{
  "n_layer": 11,
  "d_model": 320,
  "n_head": 5,
  "n_kv_head": 5,
  "head_dim": 64,
  "d_mlp": 832,
  "vocab_size": 8192,
  "activation": "geglu",
  "norm": "rmsnorm",
  "norm_place": "peri",
  "norm_eps": 1e-06,
  "positions": "rope",
  "rope_base": 9500.0,
  "rope_fraction": 1.0,
  "qk_norm": false,
  "attn_scale": 0.125,
  "bias": "none",
  "tie_embeddings": true,
  "parallel_block": false,
  "extras": ["capped logits"],
  "init": "uniform",
  "init_std_qkv": 0.028,
  "init_std_o": 0.00597,
  "init_std_up": 0.028,
  "init_std_down": 0.00371,
  "optimizer": "muon",
  "lr": 0.0122,
  "lr_mult_down": 3.0,
  "beta1": 0.95,
  "lr_head": 0.0114,
  "grad_clip": 1.0,
  "warmup_steps": 200,
  "schedule": "wsd",
  "decay_fraction": 0.72,
  "decay_shape": "pow",
  "final_lr_fraction": 0.0,
  "batch_tokens": 65536,
  "seq_len": 256,
  "doc_mask": true,
  "train_tokens": 315300000,
  "steps": 4812,
  "dataset": "wikipedia_en"
}
MLP neurons of a small language model. Each row is named by its layer, matrix (gate and up: input weights) and neuron, and shows model dimensions 176-303. Each number is 500 + 25 x the weight over its row's rms, rounded and kept within 0 to 999. Numbers have three digits each. A neuron's up and down rows have the sign that makes its largest values positive.
A block is one neuron, or neurons of one layer that tend to fire together. Before each block is what it responds to, as a language model described it from the Wikipedia text at the highest values.

Description: Numeric table cells. Digit groups inside tables and statistics, chiefly decimal digits after a point in vote percentages and times (32.33%, 47.33), plus table-cell numbers and dashes.
L6.gate361:494479532516475479507487485507460514498452493507461471508484464528575497509497467491459496507508517541441501521456472470515521467524496455508476512503484473538518506507496513531460522504482489493476508499508519507495522514519472484528475475548502503503536549508478550474527525491476518467487509492499461497490478470506462516535496523498482472541499498491551485453526476506478478520488
L6.up361:488498506507455484493498495500510492509518450535493486566517475520529500507512498497502474519498493486520501502499482502509478516470501488508455526482506484501517478486496531524488514483496486498497493451516498474497481495497525493505494501496466510456496511516477527501514547531497541472464482472489479436500516493527484490466477545461523500558458527516543509493486477501481484558546

Description: Word-initial split T/D. Single-letter first pieces of split words, mostly T or D, opening names, quoted titles and headings, e.g. "D|evilfish", "T|arget Cost", "T|ory's Cave".
L7.gate213:510459484548553505488518495524500470510493481502506507453488498511538507534501516487527475514506530486468476520509465535509486445510502465498552501490491511523470500532456492492544466479526519492509464492495522500519539501472461488482507516562490551553488478482507514526495500504495520498558480486511482491498523511521420469441527512468500500498471509557537530471528476455510470465510
L7.up213:507516477520531532456508519491496498469494458506475515510484509476517524480535488515477499510537503499476523449508492513461468524523459483479488478539499525492537509511492490466499466479449480505430477539495468473489494497477508484520514512492553469496490499490532565451525509495495489504554529485503468504466493500489508495446485457503542555511479494499460510496535466488504538478541
L7.gate335:537455460557490534535466510479505563506491518482497499469535516483508509482497537462474473504505489528513501479507466485468470574485515486522493485507473544518463468495488512515510514489536462510503502515520453511531488499498498504498521523484475513551501486537487518518490522503511474470487500457532516511505501532486501476477531533556504480497448478491508498493482504445492515528484
L7.up335:492459523496531526494491482491483474484523530484479480514514508533532497535521498517516507457493530498490545445497501466467517497503476505496506469498425553492514509511460514490499543507500523512516500492531522509513538479501522524518533477477494484540470496499553480492521483512526451501499483499511469516525509515472511450544527488547491481473509480535509455456501484486526523517485
L7.gate346:536483508517511507476477493494465473495505475501527513494533478476480564483503475491550528497492489483483519471522512490479485484485510506487528502488441514497505481522467496464492494469480466444506493538493551501511498518491482508524524497487523505493499544560506480479463424486521524461515525532502468504456486449490486513492551504509542480541490477483495541516517458462484510502540
L7.up346:523495515441507510480501481505507472489478492506461479518514470516547491485512496434504516505502540465509492522509473520461488510522487468530510454499434501504480507525502513482502472478512499507517460487481526511512533507459511522505506490477521487479512497475498486528486428472511474509496476514478480517469468503471484489529478467479510554509523451515496499448506498482492512494516
L7.gate504:495474488521491512485476547496480478486471494513515505520479525498519456498483493477513537505498516511480485512515535489497514494496476501527496483501483524493539525474473476499491489489454518505481487561515461518521463471478528521501482458482515506485492514494496497485489489509429497490527485536497499490486501507477501475487487520487495475483512505503471548497456475464574547564535
L7.up504:474496511477558531524493509496496518462495536481484509519490498511495490495443479455503502500506507526503467510517462500478482538435486495497495520515472518501497480475480500528540542516472506507471513521491488540496549489456478454507496502543514475515525485479496490504506482504485469541500476521489522489493536497496515486497476553487495512513493464521487537515513541501489529501465
L7.gate561:524472485495506513474497506468522522528543445442547470542520526524469443521561479497496495494450537496457504505511489551487568516455510504471501487507455489512436478544521506504522560477520522473492458513449497509513481469480495499504520537493529542521509520479519522534521508496495521493478520509436487510461522488507514486503529489486517509526499516542472509502488484509483491504486
L7.up561:514495463526506528551520521447541481511545491501518504519470542495551486512565495533490503516474546519448479482494486483471484502479494453490525492459505494522475508535502461519487504453529515474496478477460492541498482483484500471502519492522516531468510511495513549505494479491491484481532485500502515506492480486523539513432511483490522505510521538499423503481504520510469538534485
L7.gate659:468522491497556465506505476466476491497553508495498528476509511509465518504491462507506489535530485483528515503532492472485549529502426532495511488427505489534494489552499511490499449490515471524511522559484510526496503507484517470467506502442469516515511538487456498456511510456483545501493522526481497475484501546460480480497510471463536514506506485525517519459508461490471499542498
L7.up659:483506547495476469494516509509471473542484493500508506474538492504513498475544495456507459482477535531467510493527548514437488505535523514486544531481496490561508491514499509526515449460483472492499451483474507457493527528462462547526476515532501525517481504476487491507499478519503473545484510473508528522470524490480468495486529478482453468480478507472531474541487510500490495494520
L7.gate767:536475478499466526510491493493507504467472527510492523469494468464476530479507504511535507516472504471455485460492477507519543485479512473463524526498501506554474493495489521471488530495520472502498495500510479498491506480526493518496536472482481485509496484530533536540489521489489520530491512525469488439466513519487498504489491480512476535517462516532457463535519467424506463468532
L7.up767:516474472514522528496493473524516487487501529505556527511526505527482521476540523497460513514512525491446487491495452516472525494480516512507520544514484521513506498536477475509539502545486524482471500483516508477496528503490512554504519528483480477519476513519512541534461507526484541505495497540491485532469525520547481473508468457471494528483456505518524476523492513475540454539506
L7.gate779:490492498517501529521485532480503535488476478491518546514495527557473483513494536484504485494463502462508486494519487525534510455515499551525525486519495490470506480477544483482454524554451511532493497503476498460521483518499484498504488510522493517562469573552513441528512488488482507461525491533526471508541519488486505505463518478508482480512498498521486494479493510479464522529513
L7.up779:468490475491503525509484490478503522488502467533498513511505492487500528491504510495543482499503534505517496460490504471526523492476546496498484516487510495518485478496472553442484454530515495506534528504471513523519489465482590539462525486519514537486477491525509485528501515434520513526573511499517494498529490503502533486518476540494491466514482473481520540479522436483538484517507

Description: Decimals and clause openers. Digits right after a decimal point in vote percentages and statistics (58.62%, 24.1), plus the comma after sentence-initial However and sentence-initial It.
L4.gate171:523521495519488503512562488481553535507549507539485476488480480560497521508496466510467473512475532458512481514551507506507527498488500479464469492483487515516473514492499514556536503495496499543501491505521510512506524455504484481511483513508478464541485509493451482537527499494510479456492531507522528511468499498515476525466468474477526465535486454506559464542523493511531507507498
L4.up171:496550501493516472489537555498511558454449505469536510492562473500498426508490539478517517473508513515506546513482548484482529452463506470523505486511563521539504464509511519476507481481470547455505525513530504534529530521529482499509464477499496521540495495457512509516497524457492500506488471516516491521509531490482483473505496528533520473507486542492505544465522435528524537540517
L4.gate362:510493543465519493489509501475519454479516523494520541444514455550522463495519458486481477515492495477492444521492497526468498504523522502461502460472510535488500531498499498499517545494489482479476473478509477444506517507483481470470528487477525560555474495528514488536508526496514509524499507464469471502448474543492503506545491506507534506491468505501488470473554477454479514478485
L4.up362:471498461482506526472508525525476483503478465495499519532525505463477446504469517484504544486526477502490536488512474488462501522513478473458514485523488532480490521473489443512502464499493465513536495518508541466512517520539500496499481496503522516512475532487492527459536536514477524503479501532484508515481453515490495526472507501463532490498454535504506488476508487490482531469473
L4.gate377:517474479520489543491461473454512501493503480542500496499510528517467490517506476478501488490531472494519499477513471514543526499512538473530493513503482522508519497481546537472534487507516534502521512427478498518497528489497495542487490507474496454527474484516450512529496483518533480508475511462502501531496499481483467503478453520491530498514485459513507518504478508488532488502491
L4.up377:509500495507491470539508455451506506457510501555505504494474526541489508471467505460517471498504481472552498502522492544476532472512495510465502494507492488495524488501531517516476501434491475476499471529497491487488495497507503522512508470503533457535496497484497478500414486513523512484491507491517509478469563468485511510480528501513504480477465474474511486493521485526531478534511
L4.gate441:486546436524503483459488481464518523478471506550477512516503497518499465457493482519487530513489546502505473514470478475536544550505494509480475554533503511496520501472461509533466509486455469472541519469511500474464524531510510490533510498520460450532508507502501493524519525516486495525505511476490527514442507503499503476489513482484516543479490509523503512531563474485470498491487
L4.up441:476495501545493489495483529470495469535503488526498563517480476475462496556444540489516505517502521510504484554514477579516534498522513497495521486494521481477524502484524529461501547519494500490516494533451493507509526513480560442487511461529492472519528446477551539486508516522511455519503456494473519491500529473502491521487481538508499490498548542518541534477492500533501465528563
L4.gate532:496492540525507492489494538449534506474463481462497503496474486560509489510492474509524570485479510480477467523489509476446519541491497471502492467494494488544518493463523517531520462494529549535535535491520559477512538484545514522470531518511504475507521492536505504495507561482519488428488480500519449500490559505483484476477501527510499527486509516534436472444499512542496480528503
L4.up532:487492501488516505500486601555510500499524502507476528546519473472454551476498489476506482521483538489516483521513508492505514498543474509474547481517499463482493512498470530457508491516503477516512472516530501510484498486479514501500463480460516499487482446488502500541508535434482510541520499510494503487478537560492483499485479483476531531487485519524517523483498482505462533488498
L4.gate629:483536515494505510468528490490541490499466495503501558478485517524485480499509502492502505529497477478468529487561534503469511468467493476438470524526536539494488531486498483541472479501487518476531499493527498513528545503548462495514472484495493470522526460524486578462558462506530465451481496535520541503481505447512550486508519527515525493527478515500529482495515472469520496474495
L4.up629:443492513500507482461509548480427499477496558494482503497547481519535487499491494508479490486507526499511468521502518485483542497512499521498519504492494485469497491453539492507464563477481507488525506563458497487493515519446476514452508498475465475506495485549472514538542512508488488438507473517469515496446476527512509494509493457549479534485498519520463492493508480467514449476528
L4.gate702:480488499482519494471519489477546504511468489487492531497540530498486479505466486502497517501501515516509509530496500496529484534466491461470517465496516495486489472522511510523497501492458483513522477488446501501517459493488541507512497509468483471468510459541510446470530436489499503466486498512477483512492513500472491489531483512543479471469470456498511522496465496568457494475475
L4.up702:509521536527486487461504490550486510530475522488509462533501504493496509470529465472470524505486500495557477468504499509516530505497542466506557458488529470508490491481521477460488531499484521490509483501498518497538506550472514498480498490472484518532510513515501489461480523481472522506527491539489512540503467539526443540474494516570498526448446527471463467499482542472493536445517
L4.gate720:473516483512465495487508547476506512451521504525481483477527484511503548524473481486440495470493509458520485485530511497500507450475491483475453506518457494502477459465472500437494459478517503497509538495494504472523519541509501537492484505499518526494474506520515555477487494473484487483524488547490537516506548484474529505502482527477466490512456463521535519498480467534515470505501
L4.up720:539542500522454484489496554455543489510503464519523505498539506461568477497503472512532523555483509539494515504435480441521458467517534506414503498505507460521476493495507506543498531550464509523455517502557497495501506532498515490523479497530505454502526520530477526509483529522504497505527522479503492468441511504537482493511474492510532503500484479540500543507506464475504497527503

Description: Year last two digits. The second two-digit piece of four-digit years after 19 or 20 (also 18), as in 19|98, 20|24, in dates, seasons, censuses.
L6.gate143:484520484531485512489489518527476459463540484509508437497493506483516486476468489497487519491504532472519454481509513507489537450505476541499516539506484444523471484489495511522513496500496508529476517485506504515514476482515465514519512508517467493486556497512538520480472528539486503498489509494506524489530497548470540500515490493478490477512514502484457492493517528477468502490495
L6.up143:478510479498515489483500492507488515513527525496474562489507488478494517476491527522465494436530460513525495562514517503534507522500496482485486479454495490529504545496479475521515461479505467487486503502511512517489502462507484522519529487497485522506503482574544438495492481508508513492542498501506480465480548469499476496477488503499525479469571490511489490507494502503532515485465

Description: Split word-initial letters. Single-letter word starts cut off by odd tokenization, mostly s, d, p, as in s|iege, d|iesel, p|rice; also coordinate numbers and table cells.
L4.gate94:475538450496493535498497472464474525480480509514500503516505464475525535498541480487504531507503466542455513473442511479501517505496496514542506489466428497518461485502468461496484510452507491479469515490527521519476491490510481523521499508454518491486512519522515511492496512498506526453518507506488495504505510449477504517499482494519498559513496471554490470518470474508480506477447
L4.up94:475502496486518510476499528529525433489493491474503528549521488510505480516555508524499471496473493482482514518523504501480504479506484508482496469499502495458489509487524489492495449433479514527525540512480484479457501510519503541491487505500497503528503540461554505493497507495509490479517475452490494508537522496496499509450465515485487502474470446490487497478421493498500465482464
L4.gate351:503455517479492525487489512488508463486490489511459496475525527496490489506530453458529497524519478500507477469511476535514518495483495522502502439469532520563509515523513487501504461504537541468476544502476506490515454536519481454505493490495504499474490459460488530501508499462479530504501503520512540568522526509420475492480491514485519474494468460487558472490529511508509497520521
L4.up351:502498506501495537535461536558491494542494502523499486514529472481518529483463537481532479476570528502495448519482537481496488524500506562500524494498523538543540535510484520498563499463467477539495479490501518530517503496493491491496509485488509503524473474506501481512453511489517458493507482497493503545522483488470484541484499481531495490470499498516497476475464541521501491508480
L4.gate509:468491550481474475520462514502513521479512518480464471522477485511512561473494451473473508499472476507472524475538461521507483478501484443490511511507479472504538505447519488494524497490487513489505478481506498505526476502545511501499497511461506494536489493463510464480496465494503517523467493507504509542470493493510490541490491505544534494538514468521475452450493502514480491538489
L4.up509:489491483550515511444536506432486477526508519464528549489505473445537502505486522488511524472500536471489533510521494484464517530454504479520469518515479512522492502479503528516545471507507500502482488520494522517520460491465503508525534489500481496492463515528554525509495510513532510484470424507518482542486544540484525511526487502482526443474476504487527476470498473450472527477490
L4.gate561:495485473497526463467504493459465503498530509527500555506492476504465515484521536472465485507442493504472454471518489459483491481534482497465500486494497499472501517485466497506479507476524491523519505520499463512513498525467488499535528487504509494485495494534498522516513505465548514509502532467481492497507456494450492539483501507458465521512523497479439489467532530492472509535508
L4.up561:515503457521489495486524481473525490504480508523521503516512504463425517463532512512489480516511519479455468493558484535457471524518458509494482524506478494485541492495495486531503500555504450544511490524541464515529482490450501506485524478458505505454505476510447518507515500525527505503491461535529531494465478537466489513433509497515481489518455493490518512476504545504503522530495
L4.gate706:497494506539502498491460477455454520513466496516481467541531514476503523503510477471518494507446504476514542502512475507500528505493473529504493521463489478484507516473530510498505473481470473515463526487494476499527492484440519485526532523483483498476427503515516464498474533494514506503507495455487501474470490506494491522521507496517498515527517499527499526468487484508477483529535
L4.up706:496464474482452476473496478479498426490507471533502504546507495477492489481516511478458505473486483516475525460501518515511489535492456473489562521509493505523492467475485506487487498503531507519496471458532507511467485482558482480483469527478468524510510467495501519459469516486472499487502535502535535498501502517492457525503505454526473443523500483476521504484476523498520573496493
L4.gate721:516512488487527504449511498512535521535461489550528498480504510461516499505514508471497517491474481508481506496499502485499490468514509484514455461464496550478493498495513486487517539488479553482474496503525518494493524499517482504516507480502480497488467556475504522545498440506514490473529467431454541463508427506536511480520536531459454523522507503501487535513490509470473555483534
L4.up721:483489527522486488518516501485524487479523558509461491466520471543485466513540538489493522538463481497479475516469542534501499473477477490532460505504498503535505497479494515457440461487511496482515472526465448473542494478475499494505483536450489497475467506503481520530484505489514510534509498468434523483494510467467501474504538477518535471515489482473499531524518506492483499513467
L4.gate756:535499480511514505495533513536520510514499508519506476519503485509470511484481490493464498499537530502469473503487541518482483509501456486466568521483503511483491464478471487541500468516476513506476466534490512496485489536509449526503521502517519493508493489504537515506464500529470477441537507525503525526489552504474499568481498516479497454530456507498499490474474482499508480502530
L4.up756:499506483503524547498471486509482493504481485498453469502469520506465495517523556544464503490486493490505499490506479515478471507507496493511508503524487468477476518509470476472512510520517495459476502478476516472503535504523494493488486496540504533479514474532502525517536499496481532442526485468508536505503492484526490528474508518516441513524501498491403541472452524468513512497521
L4.gate809:501505503483509431491502529511547502462516498471446496511519501522466461499515490492526502483513487442549512462487505534480508447508487501480507491444499469492510521501477483519488499525541518483440457539490504495535487509464510524514491526466476495455481487477511507488519493529501508516486521510454532512510464498530519507510460500502473494504473519500468494461493459521479500512553
L4.up809:480492545478503475536502510541517482524481494498525495453509470522509496502451480475530508491512496556492465521503488481490478483503470493500519506462490583466498516463500470533517489502501486514530509471501477546523483495488452517500494551497495492515547535508501458490512480529514510507493468522498501512514533483466495509511555531556462519506551499493493488497524470459485473514506

Description: Digits after decimal point. Fractional digits right after a decimal point in numbers, especially vote percentages in election tables (71.8, 98.68) and coordinates, measurements, stats.
L7.gate201:505496477501542520463509507462522511458522510493516467483522515498484465545521515540468517505500521508423470490493484510457482454482501509496476503480497507545523463497500500516501543553497524478526479525515533519492536496499440545489544557501533452490488497462538516501470556525490506497502510529486525520475543528521508534472488521489489536475490465516526515464496503538474486492527
L7.up201:517548525492549490502493520472489477551483514466476476499510517443459496497495469459484493478523495509507494479467500470507505486486532519509485519465480517476529500479497519496526500488501502521540470508484513482510514520500517475446454581512535518499500514489509527484470465516486497496481490511485469509473530492505535491531477503491508456525467451544507501476496514457529505554480
L7.gate234:545500481531518536513512473449492480503522514502531458499467493495482473502523492549464482533544499533512507521471487538501527482532503521498444475540475465507488448508470489485459483549462521517486517524460512496521504469518480470517499526481487545489467510472528459468497513489481489517468522470495495475495522500470464528512510544508477521486491498470488514479481480565537524512505
L7.up234:522444459523511494492544497566483501470530548478485509540523493533540505489467486496462489503453480532483484481504530502517507472484480509499514477461509513509496452512502490530465484511531522468474446493503480471516461510515536456467531513502506471498509506480500508510519507458480534492456470466528538515451499471485478498494481542422526534490475482525501502506484489461536503487468
L7.gate282:537480467510504491517534519474466543459537488520482501512490522543491466453478516536504485459457542439478469521507550567519494460483498503499481526493517496507527494465510507548520543493465503507505530500499493516527495481497515479503478482548486491496537516481480474522537523507509509432498538489527499498473522496513494498477500556490465535500467494508518527520501502494515483514443
L7.up282:514524529503487486533509463475487513439476536546465504490458553510497535465500483514536482489536465496464472534489455501519449465504513512508496494525502505447510458502536471511503476492498508520522468481495511506495498538543514541491514528522490493484515482480504493499475506503507517494517447483516504480478519491490518485516520530477516524480480497454480527529469521471466478522511
L7.gate362:535512465507460546530458499489482513483501533532488498467518483461506519473526461496516508499490515515455502556510460498480498495530536479483496515501482509477484449493504537476446511483517451521529516462527470519536541486529522481495517475512522488558554482490511522469478508513518498513498533499506493499451529480476487478492467488504486529496541525519481520474486494535502497511522
L7.up362:542537478502487529533498540509498556514460478562475511471471488498499505527520453530478493477527507543522531519506488487472475534505495427479469518484498535481490485498479487508458525500492417497478518479508518506510531552522465506485523477534521508508548512540494465509529528484500452525507506504532487457496473517487506475495494500481490498540543555509488530489468523480509466522549
L7.gate431:531483456510538496511562497489529486506499526535496481478490556488521558475466513485553506493547493507460533509530456508516558453528500487497509498540547487507494452474463502491491514497457533491517496497496517498530533465489528497514443509534464498537475470531480512495495496489486503471508537515534499525489474475533496498539522494474521497490513463524520494512473498500503517494518
L7.up431:489527519542550486457506500538532535506536505516507536449531530507500509477508458505528489505519463505539519535468487509545499482502478475518490504485513526538485552478512457491503516487498470495486522519438531492484524453467471495543467484478503515500522522454510486506477468521550526493539470506480460493475506524490485514507545453493492504482487511486533505498481509499448506522508
L7.gate443:490467510506494497537523495470476523494541510516504503490498475496502494508487505465481505512479527493498527456485464556482558475518494505498497500549460512480525506524536479485484485460471480522558500509542510505503480546508520489497525502516496502521468473469488459458532473444503506515480484507485548521480549484492511551514485511472511482452533486529470477512460508510513507485501
L7.up443:481497451534469526505540448485527539517503499481472474499464491489464521470497496486479528463463489467478512482516464528500477453511523491532475489502489524543475499490450495510492510478471512501551464474502527536477553530504545483461465484511501485490474526505502480542452511476484487500458525480472554478475504486495540503485470519488507520502496480540506500486510548500506542515497
L7.gate454:493495497513480511510531482512515522500519500525479503522539497511496521506483481501489530532506495473542489514509423485516460493517448506496457499507556455505504510500501514509543519513531476497468495504486505545490495504490537485499486502495441503537440489461503511499503487506517506444459492520521513502491515509498529528490512546487501480493468548457497487524480502495468507532426
L7.up454:494500514513486526516529554480492506506521507516529510525552504506543494515472455553487552519515563545476510506478482494529540514503473534459466507488508477500498484507499545505530492565485469487523507516467497502482489535506501470508498543523459489514520523504499523494499472546478524485520469503499518472473501497475498487509496490525470511440510518499496490477483512560502457516521
L7.gate488:488496510465515483555474492515487514470520503491494494490514480491500512495488499496498524479487516487549463554486480475487494519457500485495490426553481530469481519447500506511534483538491495471488483477492525484548489503515504514505523557498524521524478516475528504503502485448469447487459494529471502516498499461500495473525469516503524483471497521483479489499548481519454520484437
L7.up488:468535522486504497478495527473471547486465503485506505529513484503516526515473516492463490498515519489495573500488481510442488509523449501540469474520473444477472486496517485528525488466461460483491474496470487498497508499528481479515526516509550475515512536498520461492536490533502484443503483499492506483464541461475489456509481504489501477506489511498540487482515511537460491492552

Description: Year last two digits. The second half of a year number split after 19 or 20, in tables, career lists, citations and season ranges, e.g. 19|97–98, 20|14, 19|63.
L7.gate29:534499436466493524521469503520518505484488490526490505495516492497503508462493553537530533477530498510504496503469482525514549493469494456512490507525555482515492500526485491511515539474497477530515547451541483504470512500491473431491506484513492465501548497506485448490491514497549481448528497448502501496508531538487479477514487488496508491476486522466485496513536511458524499524555
L7.up29:539491488506472471496502512468486476498512511520491460519496460490520496456512452513505530492473492497496464465496506522476492454552508500476538450520533494491519516500517502485506513492507518507497506506475512476490502443485501501523521440466504467520499511527533494517486509521507516479489519480507468499487493459476488464476452503478532481476510495528479456518540535512496462526508
L7.gate86:507481498489487493485489463510531515506504480516514513456505482545474497509556481489515469505489510508530509478498506500516503502482504479491502483505482509543502458499519470505531475532462460524540491476511493507534521496555518476475512505483500471536537530515522520490514420539522478492522530467541494525491458507443488455526495548481489479529555445474542514475544471555515501519516
L7.up86:493502477477424474467468484499471509499499474581500472510510493504454479493525529468501490486482476498507492488484489530510501483471505523484462509480452495529522509465478517542496498480533490530513501479491482453513501509549524522454474518501489472489495491491526491508491520513513462476513483489489508533514516463466526492487498524465493498552463503517498462555495571468490509469484
L7.gate260:520495493480524483486522438509486485463524490493494519467555443515475543534496479508529511511502497503511545481480437503513516470529507498507496518474510531485482495483490504485476547544483522514515460515534475509506518519466486467452522466520529523541522537524514491527478509489513513524491479492501465496487481498493513517532465498518512485495518532440497516520518486486500530515526
L7.up260:485532514503466486509527474512494480502508475476569472498471489488542522492492518481473497510504539515443512497498547461506496503474525507478515520508438509498463493524512531492527510508551469477499535464531534508460521512502484528512516520518485484459461517512479461493490520512529467538505530494524488516491518491489498445523497551504456533481540527489488488517522479497460483505512
L7.gate274:497503466493482510503485492504490529496479454526478538457467499484494489486489490487456458487504535527505509478532508546496483494478558487500499501447485482502471487498468501517512531466463486529531529529537450479506560492518528489505541518511496499519442460503512522515465494470539536516574493481528505500477494482509521496533493503505489472510494467485523481515478535510479501469515
L7.up274:513544492506483488500477497522543513482538458501515470458514468493530521441457517479516482535513488492495493486537448494497530488470508436484525522462512512503477513473430514493546496461487477492552470510534464506517498506573517453509481520534502490491507472491515482497511490482460561508531517512521517509509536471434484489515520476499507508469513477480503489525470476530474527500507
L7.gate276:489445484518493486504449430497528466454492499455493501486475478573455447507492469484445478443456486524465517445526502520485457473498529517506492498475464485508491475481514541492495476486516496512481556448468473545504502478492485528486518502538499516533489544505484521500491527519472483474488517482493483520505491481513554517453498518489494485480537491519539487486467528499498483515563
L7.up276:461467474517531498518531528534511509500520497505519516485499427534507481527480487487522477472509533510444491505514507487489482477520489468550493509468471482521475503488492497459507499510461526517467578462484525497515498477525512526512529495491461492518461504520480467516542528497513502491502523521462528495493460509495496469554531512492497503519520502466510489470509511504496511500490
L7.gate391:508487533467513489444496491534508540477528492539510505545556442529510516457521478442486499514491540543486488487500461473474498489469537479542510500496506498517489506512434538494516475500477480479520484507465522508518478525499467470505559514539506496472527525539506450532545440506510490489519539509478496516506507484525534521491580473473487476450496465513516493475536493501474484468505
L7.up391:469493489499539466520494552483515479492500493523495515511484488522540493485514510467444493528464461539494477476527497513480517494521529491461514494445485513494530520513505491483503513513501486538425512471452545476486462451527463515555511485470494475546508538469522502489532458448499506531567533513509552490496498491507521503472499510522474521480480526482508510525541483505533503507483
L7.gate586:467511486516491515503546513539496419527536488531481569515515494506473455525525559477492477497465540528501493528469470507500510526506503483486489530521484501476464533479499482495510524525456484528452531488461539502471503452521463478515510463479493493507530527506491482491596501474540507464513496487498491490465503500473490474485495495517473465481510523478502501503533507509497487479479
L7.up586:479485537506484440492513520478495480481481460481490502488519518482509487455464506500493454528499495517472500546524455505526493455522473479526502545480477478512538502488486472512500487489498495504517517469478489549458513510476483516515486513553527500420485512532498509544517541474503554522489494483488499511473463455506537505484535477477480500573529503518473525499517491534527499514458
L7.gate827:555479488522482495489527518482541496482501508510556516449550468520499504463538490499483483489499501500495503509518547549505477457500523504491488509490469484500521504487451503513500522515478492474543486481525516477510460509526487512478523420527519499483493537508454506503486459489530449457499513505506497495481535520497525525513481445483484506481472523508445492501452503510497469506508
L7.up827:494506496499517490460492442481527495479478518500488478508497461526514494433488498487490498503445441484471513512491438518491506462497516468523527509542515498473521456506537545474488511508488477501500520511485523498487523477466492493491490526502491483483497496507463492505499508555554498486483546492403498503506484512492511464534500531527465480507496560497457482509527527540521522463479

Description: Word-start fragments. First sub-word pieces that begin a longer word, such as s (savings, sale, sections), pro, sub, K, often after of, for or a; occasionally whole words like London or minutes.
L6.gate693:531494498511487497485470496502494526524497525473467518469501481483497498550469488459490534526487508522526498502523477511496489473519466500506506560464512547483550484502490497516534477476518481486507477515478493463538529520502493488500453471486499523495509484532501530476563495501518540480506443476512515520484523478488456509516544472543468497530476482447495518477518499501496497488474
L6.up693:533504471504504506459528483453508515506514541508512507459533507474516497544501480461483513487458502477467526537509472476478551531544478471508498531447535514531500490479510490520515508500489533460511503499450479509535506487496492524484513468463511499495555482463492513457507483485502578489495468454530499508450471445509500518550496497486506500472443475508500474542504505483478502497489

Description: Year-completing digits. Final two digits of a four-digit year split after 19 or 20, in dates, bibliographies and tables, such as 19|93, 20|06, 19|71.
L4.gate294:462465495468467495484494464515503460456504436558497480552473483483525527497501479501494471474484492538497517530485467545485509484523504497498497517499461563415502480524469454546487479501510516475532505511505495489454555479466503505499493516478466473501518496508490477531523529524468554502503493496467455528538518532514525502513481462521463474505468471497518518512492497477497505503484
L4.up294:538497511500506462469497529493501461471542495526494481507501436494505560472526514542541516486471497488472518494508446497493481503487517468513512478451538529512511522484513497511489476452548493527495498506505498516475496478477519457497522471528477487512539471533503515497483503489481475484513531481494512572490538479530529471517511518504504512476459493499504540475503504485476506500536
L4.gate307:476456478491448552473534519497538511519472480505479506509502508503515519457476497478534530500518523520512485490496482516544476534467476537480514471494490485451513440469479513488482457520526513480535526504495501470482498447495499457533542519489494458486514484481517500453495463510489481516480503436481474527458511496478480495520515498482477478495500463505539494470458506524529522493473
L4.up307:502479513500452497496522518495467464497507521477512540523474488479505478494532535474496511479494473558476482538507572491486493486465509433526490525509491527502496491491487457521508489533488517544517485529476503513508466484478479505499537496512510511494488487492503501511510471494488479449509497511521461507527517527509504492514512521515481485545502463494513482507505548507510472483479
L4.gate361:514485489512533509497499498516486460493501442516537474499496439530482471439488488493533500564488500465534499500443507494507465527467458512526484524480543519524554475501470483481501502512514467524512516490503471527525485514528500513478504476546469449499493479499485484479499493517526520517514517505538494521526510512427551557507510514456507492487481491502518487476517500516513484483490
L4.up361:496511452485427479513484467440500524504492535503519525457534520464461486542508522488447454462526437500494498497551527508469550539526492480506520499470453522475471550482500524516501543486502497458442499509467509491494482522497484452487495510515506509501501480492528484525518472510520499419502566460507509473483468500505492477526471513520512452514507507505529513523500504527487467487541
L4.gate412:475501481530468559491523471498464522480529540508498520507490448506486565470491525443487463505513482513514543496519535479529512514526511482532538459496499501518475462495520464521487481459495490513480519512475462516504493492529533482511508447537572462526520492489510534500506488491510501487515546480454466471480483483515520479462504533478497505506524511469550499501525508468478497477518
L4.up412:524477518508534463505445515532471500535538509478537488515495503479504532497483518509505471455500501471426534514467516536495537527500527523499499484490475495509481545496563509536484459484526482517487485493527493475499531497505479514500496516537495425498523531477502494471525517516513479519460519504460491483534480528497545427497477479508497459515444468469455522511478492524521493500485
L4.gate621:489497435504462504486493507491508507517538495492548524473539488497501498502530467486451525523493490516527464525532516519510499516505460495475487487513497459436486515485491475549510483496498497516464485444522512451545549513494497511507543525530537462492474512559488447510506542498521573517478476476466558501522444531446488494504483515504543482512520482519540512506459496490520478521494
L4.up621:483483478534467463506507515475500518521518480481500506509488526498495511476503499482493505487499511510509478507504476511504527500495477465478489498524471510495521552433487524478500513506488527510481528429538520520507509509488482455526514484498527506480466541510472467519516526534453488559509521498485442497503478510481508472540537509546513477448510506497473492505511497441492488516507
L4.gate664:506490521520460504471573521482516490511480509540535493497499497509520475496482512502540496423501498484486474519501534498444474465489533504485466501497499499495483478469494480526483467515514516468445536483557444459492536516489485429496448470518479544494490443515517481512512502489497524465487534474507490535498505541530440484513502542505495498511481518466505515533505479503509451493432
L4.up664:535537525481447497491513519497512468528513515508519488528516489509525506483536515510549429441502503529462514494498519525496466530479494514499450496464521535471501509497516507503494490534515503502498524469540506499527514488514484498542450516494430539486510467512510455493489467487504483503481542529500528513512474520473510515507487519514493511466504505463514533482489479473510494524476
L4.gate689:515527512534499506498518498516506516515526467525473473478535450499476511471498499495480503517494498481503483534527526476456509496549492522501496501513532490516507496460529543511519484515479508481480492478475481486504499517537434471526520487503509496484520421537445516470506512464502591490509568516492489513522506486520490492508501487438463483484499507499474527522456496542514557543501
L4.up689:472480503451496527497526537486546500484534475513582505525489473509452522570440510511487487506508500475483497505527519525529520480477493534511485494527508520488462502480516519477542490502516517511492469518528506505530498526516520486463487531476486499540490519526496516540524530453479495527464495492516544514511479463513500484518507513493494444530479462521543515503484534504536486522516
L4.gate779:492484473545500512490490517477467470532502500521508478468501503452491515465520483506529494508523491521492467494510500521528485505504498463549503498500500486499507521491497483525506477521498504513479509535503477474528502466510497477475507548532457509467512462494516549503507541504514456475493471490492484508539498542479476471524495504488501507501531504488501482489515549506530513525501
L4.up779:514446495477497517527493479521509489496554483460459477502524523439514482511539488481535491502528477517507461507510463510491471506525457516485537513489488490493469463522518461490544494562472529474507507497505494471507484520499517477501553476508487460449436492510546531445493543501518517515484490498486508487538502509507496474461469510538494493530494524464514521476484530503559514488494